config = dict(
    n_layer=15,
    d_model=224,
    n_head=4,
    n_kv_head=4,
    head_dim=64,
    d_mlp=896,
    vocab_size=2048,
    activation='tanh_gelu',
    norm='layernorm',
    norm_place='pre',
    norm_eps=1e-05,
    positions='learned',
    qk_norm=False,
    attn_scale=0.125,
    bias='all',
    tie_embeddings=True,
    parallel_block=False,
    init='normal',
    init_std_qkv=0.03,
    init_std_o=0.0,
    init_std_up=0.03,
    init_std_down=0.0,
    init_mimetic=0.7,
    optimizer='muon_variant',
    lr=0.0105,
    lr_mult_qkv=0.5,
    beta1=0.93,
    lr_head=0.00522,
    warmup_steps=200,
    schedule='wsd',
    decay_fraction=0.879,
    decay_shape='linear',
    final_lr_fraction=0.0,
    batch_tokens=65536,
    seq_len=512,
    doc_mask=True,
    train_tokens=406400000,
    steps=6202,
    dataset='wikipedia_en',
)
MLP neurons of a small language model. Each row is named by its layer, matrix (up: input weights) and neuron, and shows model dimensions 0-223. Each number is 128 + 24 x the weight over its row's rms, rounded and kept within 0 to 255. Numbers have three digits each.
After each neuron's rows, "fires on" lists the tokens most often at its 100 highest values on Wikipedia text that the model never trained on; "fires in" lists the words (lower case) most often at its 100 highest values on Wikipedia text that the model never trained on.

L4.up324:101192136182102139103149121125151121161130134146136136105160118153147103145105105114145096109194135111140124133106174156145174086106158104114157116117151166133111126108123163173148156146111083102115131163149105139126094090091128099166089158123147152146145146122131119137114134112127101160157155129173156127148105084101130147147078133158077164180112126121137122079119108107153155094149111087157137124122115146153155138112092120158131108149157091131151086106130144142162117128124062143146139092117124118139133133135156140151128109124110118125147098158138108133155136072130096135116110120109117159120130109123143141106131101133087129141102143099160103135093118122158125134114
fires on: " to", " and", " in", " since", " of", "fe"
fires in: "to", "and", "in", "since", "of"

L11.up727:144097066094128134143133122107158090139097129166130153097096149187108132127130109113104156127122094105147110147149153102129109127121121144141104120121122195108169148132211139104101118139096171163114156125135104168132126169130099124134171133115130154122158153129146116083141108146124117116144095156131120130132091117115088152143153168136133117125099090118107100118162132148137186107101143091114076152129119129108157116120113123104142138117114139118148132118142122128141125141152188105131138134131119091121135148103145117098140108165174088103134172147114085129110147107116124109102147155159092165129150115157171080134158136105144125103113089149125110118144142097115141088148
fires on: " his", " her", "gh", "s"
fires in: "his", "her", "s", "daughter", "whose"

L11.up410:142107111111130090093151164115142138150125109125125142134145141121147134169083103166160168118170115116145168113109106192132086155128150145094125103140116112079141139125155093160124110179120142127127163136138151146117123112120132123174119147094144110083169138183120120122120181116136129112116150088150103166143070127113094124111095140155079133113111124160149146145142140118105143144106162085122163178126107133130128136097109135128130123137122134124145074124097147140155089127109121136124169119163091148123087107088092108107165084134116120128167098179162115119123165103128100119086151120097133133111127109166118113151120121156154132170123121132122099126130110101141139140150
fires on: " to", "co"
fires in: "to", "top", "tournament"

L12.up703:117126130158148156151149146078140145120148128136127124110134134101114152150120114180179126102139130102122120174136141131118156127100142100148131122058109080100138130090094145163139078166115139157148121108125108109131143135132176159131123105109127144100107144147071136094126137111099096165108151129156149102129103101143122162141112132145114077171109132072154129139133099174129107143125153145129157075168128155110136133127089132157114136111142147113149152135066157072122126158133132105165124126116150114121087098110134138121106105125130064147160103113131147172180114099152151144137120110146112148106151114102147147152102162116126100134162124114123096148105117121155150142120
fires on: " in", " Mi"
fires in: "in"

L2.up805:136122133165116180101150099140122122136156100097099137081109164109118129126122140083113128166134156120146130118088141089078152177138137130095168150161135133118156125122162124126152120157138159121124154120161142112115139123123123091089130164122166125155138110157113149143123065140127125151199121115132178119152131155105081119129115100122131126126164140136111151104141140132141111108128140125079103123115142110089157151156099124161118105149117100098140094119145126122111101154099085092146108115158120184117175128132155117067095129128139115098130155123164123156124110095141140139135089174116128153152180125147119130158115140127094121148068127141149086092112126109130151127116
fires on: " had", " has", " have", " having", " only"
fires in: "had", "has", "have", "having", "only"

L2.up259:098138143132181161115125180130117121159149132116149123074157091130087103115126133111123120146097129137157114132080121118103101172088116078116151092137123154142089153112143143126143108169151150127137117139137170124119128118069155143128107148144135103169129108135154102118116079124069158125123132130087107132132157146154123098133127130106161117153136093149124135135155131124123167129144092111106109153119130095145135146132077163117130163087129133100131112146136144118136149149118086109143138131123135153112142162143083102119108118145137129160148129117153134152157074137176117131134120128167171140101111136122098147195164124168138165110145126131065132113078073146120116136114
fires on: " has", " had", " with", " having", " have"
fires in: "has", "had", "with", "having", "have"

L12.up716:153083145141103137160102127145113118128136123125116135144168120140150080143114083100121131108173074112130158117123128141091130146119144097142151115116153144160142114133146133173125143151166158099130154142168124104149099099168119110116171141120129182085118147153070091124127120156119145164100123128112170103147135124112134145124094145172133134104150095167107102132158124181145160106129137169076109147086112121120155091119082113117127148120127118094125144065128122102119120160135128131128127146153125171125150103106140132089148111081128118149136135147144143114132103134125097166118148161111171103114161146120104085108155166122119155132085115137119083106170119144164123156137
fires on: " to", " was", " after", " before", "–20"
fires in: "to", "was", "after", "before"

L12.up401:081110105123101111168168109110104100160098121143127120152124122127084118105145125098170111102108105134100107166132130175118114152127148133146163148144093108097155116118124114140139130137112123109142153146144136161150113100148142115104107110108166110121125121133119153110154120180129136111127130137119151114126099176172114145113148081148146123134146136156089120135121072169133111185140132094096105145135122114128099102122113160185138098088141115149142101126053140139163144132127157131132148153159148110066124132124132108112141122135143136096150147121081127137147144103184151134158101106154082104128146111130161129123168087150113177101108147118083136131152107103138113153074
fires on: " in", " of", " on", " Time"
fires in: "in", "of", "on", "time"

L12.up473:109144122163132142100135123175078136192105120138080140151176165130107114114125141117097098159124130172137143153116105152101130143086139104139138122111150091126137149102135137094067119155104121096152165124096125142143090159127166118117141107121123165152101122120140124115109142166121114114099122096136156107155117109148170129157130109130138127096121127137145139090167125147097120146113166124118161138144086158099127081125149129113170091166131140133127105167115155145116136122152122056118158120123081159149130115133091115144110105133147131145138169073066113142105142138161105096137144121155165157132140118102153142129142083155114147120100140126104157084156113099128130137111
fires on: " of", " at", " in"
fires in: "of", "at", "in"

L2.up92:110153155134139145117117144163102122153127116140144095139094147160131132124096143091131116145099126110091131138096118124142092141084130075124127142193105101137091095114126124133123128139109143092152113094112080089138124163145151154134125115088108115095108113151173100119146103135102110075120162132118109151152161137097143120132136115100116163126146113132122145104147151101130137162166119145179153121141154148098071117127112129144142122126112157171145088145093131126137106125158129115130142165178168143125087178139091138122094123135126087105148088114138117137162101134163106163164124119152151128146111132146109129124150088086099131172168133121125110102111104128131101185180
fires on: " of", " in", " Time", " out", "The"
fires in: "of", "in", "time", "the", "population"

L3.up832:097157148143115084108112100124112121188131133134145119088111123124118077153123105120094123145138141118123127146150126180132107117087130088136133138122158129129157114108114149126141119117094101141156105154112078149118134138101129119104110080129136126130155132140133132112120131151103064113110163142091120143099106151131125161125149103144160104152133108138136139156112138151181127111140155107147126117128139144119094107110112119147139155167140122166130104090125120109149101162164130100095120161192127157118144136118120084128135164110102117099147070111119115156141142118140126164130141186108133137127198167128107136119185136149090108167086155130113103091112079102172103110165
fires on: " over", " in", " by", " of"
fires in: "in", "over", "by", "of", "overall"

L7.up171:134089114131137127123138128165084122194122114134107132115127108123132120193158118110159152112103126134093114140104142131150128092153102122117107122148089100124153130148164100097140121142126106108147151116163104151146089141111141095129113080155123126113094123119118143108135114144124127163109130161149128186097130116154100150171118135153153118078094136142167167112110143134153102095108162132120139101135140130058127151098092166098142093135154124154126120158135159122144127056127135136122047105139170142163127133095138144142138099116126142113098058132139155148139088146132161123129135146158117136133084098125121130119126129118108137173132116175126141136112128130131157138174
fires on: " on", " for", " re", " For", " to"
fires in: "on", "for"

L4.up575:089122127136108171149138119121124111128145126139152142102132114142137107137148142123162131128100186145118115119126113140101148119109164154113161125156100109119133155121100115156125138169113113146107125141163167094139152075115126152100169152111147134144137131094103139142121123110064113162133116150172156123135125108138108149112110185069142139104164143108125113116141099090131148138083143117155151155150133155126105097120128124128110147140091135098149120175097109130103123134096101124135102125101102137111114074128150142118086106108118145126104145117152125159110182135145118131117175100146155153102117101104094136138105143144134121123098144172155173157068113213149174113100
fires on: " in", " on", " for", " among", " of", " professional"
fires in: "in", "on", "for", "among", "of", "professional"

L9.up213:094148093109166159122154109167118129134128107190113070177133127112135102177128125109123129129115117095123132151135139157126139085123155146144145077158094128115091123126102110144140104114122122133169191109169099154145131142116066123124109101118129104110168149102131136107122152127100124140150120175150135134134114150167134159182165160153121093123139140164164126125128117121206119138098083102125116149145136139133120143147132143156156137153101131136100149154141110150150088133148129077122114141112146134083113126119135119136091093123151123110083144157131114118104147123111130097168139121148136139075135089114134142128122126150137108130115085127140139106107146114144173076088
fires on: " on", " as", " in", " for", " at", "re"
fires in: "on", "as", "in", "at", "for", "three"

L2.up65:118137153126140124120139116180138138143113120154110097101132126165106126114098079124104121161130134122152106162101138135116129056161155103175167109099115103149130133135137147106139130113129112119133147172138083123090122152103121104122130095151133147120124111118180113117117088164089115163110126127160108153112101144096120153119149105142146135125128156068152150106118102153140099135137137098141118132150099101175103091156084140117140136138158115116089109125152110119194159129100165137104107124117142111157116128137120154150163136138130073107146115168181128148154096115159139158155152129170077158136130149113130125127108117088089106108133122128196145148120097087137135153132
fires on: " as", " on", " a", " an", " with"
fires in: "as", "on", "across"

L12.up870:150120144148111072143113127132125148096115127105151133151123132171143122136124097088094140152125094134140107131159115174154077157111109131129099102115112117119072146179153081094223118119160129134114180114148097118139152118103154126110157149132157121094110146133081097138139159168134117131120105123176162173135105134135131124089116099145113130162158157118142120129125127121130101164126077129160116100146131117126157141139102125157155120145127086112112154133118127151132145124108100163132132118131120136144120107104147120111120131103113112157096192100139137122127091109112134075160141139096167117136141173123149122110144129133101106130107140165121102136114071144170141102161
fires on: " to", " be", "ly", " was", "w"
fires in: "to", "was"

L9.up281:144085116145106143098124132141149181141128147160117140111206128151095151160146133132160133149121153107117092114116113126145107089104130124120137131165126106113119199130121129120100093072145122119113150134132053106105110098158120147116109169148094097090145115169116198079112138153117150101150108138119135117118142191140098130119154190101133102109124130116120133130152119104119160133094114110119127097128118132121125117130072107107099150103153112112098109137168135123158142122100140103111099113105138133159134144127129143105157169121168130101135122128097127098120150134128105140116131096137136161110139095129155104111135130113119133155127149204108151170130141146165129116136
fires on: " his", " her", "n", "ge"
fires in: "his", "her", "angeles"

L7.up556:122156168118130125151110132159111128148147127137124144088150143152102125145099134115166088133093134131104102135146189120161147157144173102123157117089115119149169132137109084137133181116107097141106117099137111102163127130143143138122143121171126144113145143121163169155103101127118147149099122164109138099126115128170196162133143085140148088150111107105108124079142095155105157116107110084116114103143113103138130128111137144130112106131107127131054090132131118146161090147154134123145129134152144166107135116121072119153127119103103125140092128131169124102155111082161132133122128106145144109127145132112163131122104099081060152168113151124095135163137094120153126147095
fires on: " in", " for", " to", " of"
fires in: "in", "for", "to", "of"

L11.up818:110106129137107114162158147123121096198117100111139140084134177193102130136165121148106099120113121145124097178086145175099151097107140120142104135168141149078154139131115133127141113100114134149127123090125074114106164108089140150140074182160146134131175119120130133110140139109124122145125094099127113115092112126141120126127165148105167093137146142112104138091136120136145129162121142164116154122176141133109139133129100095141119132150121106140123081133112143112134082101103139113115119148160149153134128127127122116113107111112165074133093144156111146147127116140139170141131119097098150127108135192119100152137146124127113103171153112103134144068079096110151120146112
fires on: " in", " of", " and", " as", " into", "ar"
fires in: "of", "in", "and", "as", "into"

L2.up893:096145139143141116111113116130129114114094166159120098122126135150088124114086110088111109125155115132150130126123114167117170161139095112163119097058124131141133115122116180091172144114155128116075186114103131112156138151144146116137130143111130121132099104110139153124085105127115107130198144164137116164138161142159127153153151080127158140139099136121128134111146066144118133123127112117146104138103137156138107124111089120132152106140143121118163088098135114139142126129116082122146140115088131172147182140099104089118161172154133143124140182154114139095104150150107119139132114092143167113133112164088124137123144115150111095130092155184137141137130112179111091136155
fires on: " at", " b", " under", " with", " has", " At"
fires in: "at", "under", "with", "has"

L11.up732:108147121136167118101095068151157073117175138113121154184096097132114150161131062093083138139122116104161098172134142104064143130122126132163160140149147132100146171097148104160094131149129111130105131134135115143113139155090148154131116131140118126141083163121160101141122151101126091146133116115155181144139073144115106132139175113133131134107164156123100143117152140160156133129080138120096106124146132153120178155125135115188115109119149128096141147110168119138110118105132121171138111129126159114128153151100171070116126088152119114117100112145149125099133136105115102110089126133158108129141136101125116130160148102156113130132117132164156128117152132131129095117150
fires on: " and", " to", "re", " by", " had", " has"
fires in: "and", "to", "by", "had", "has"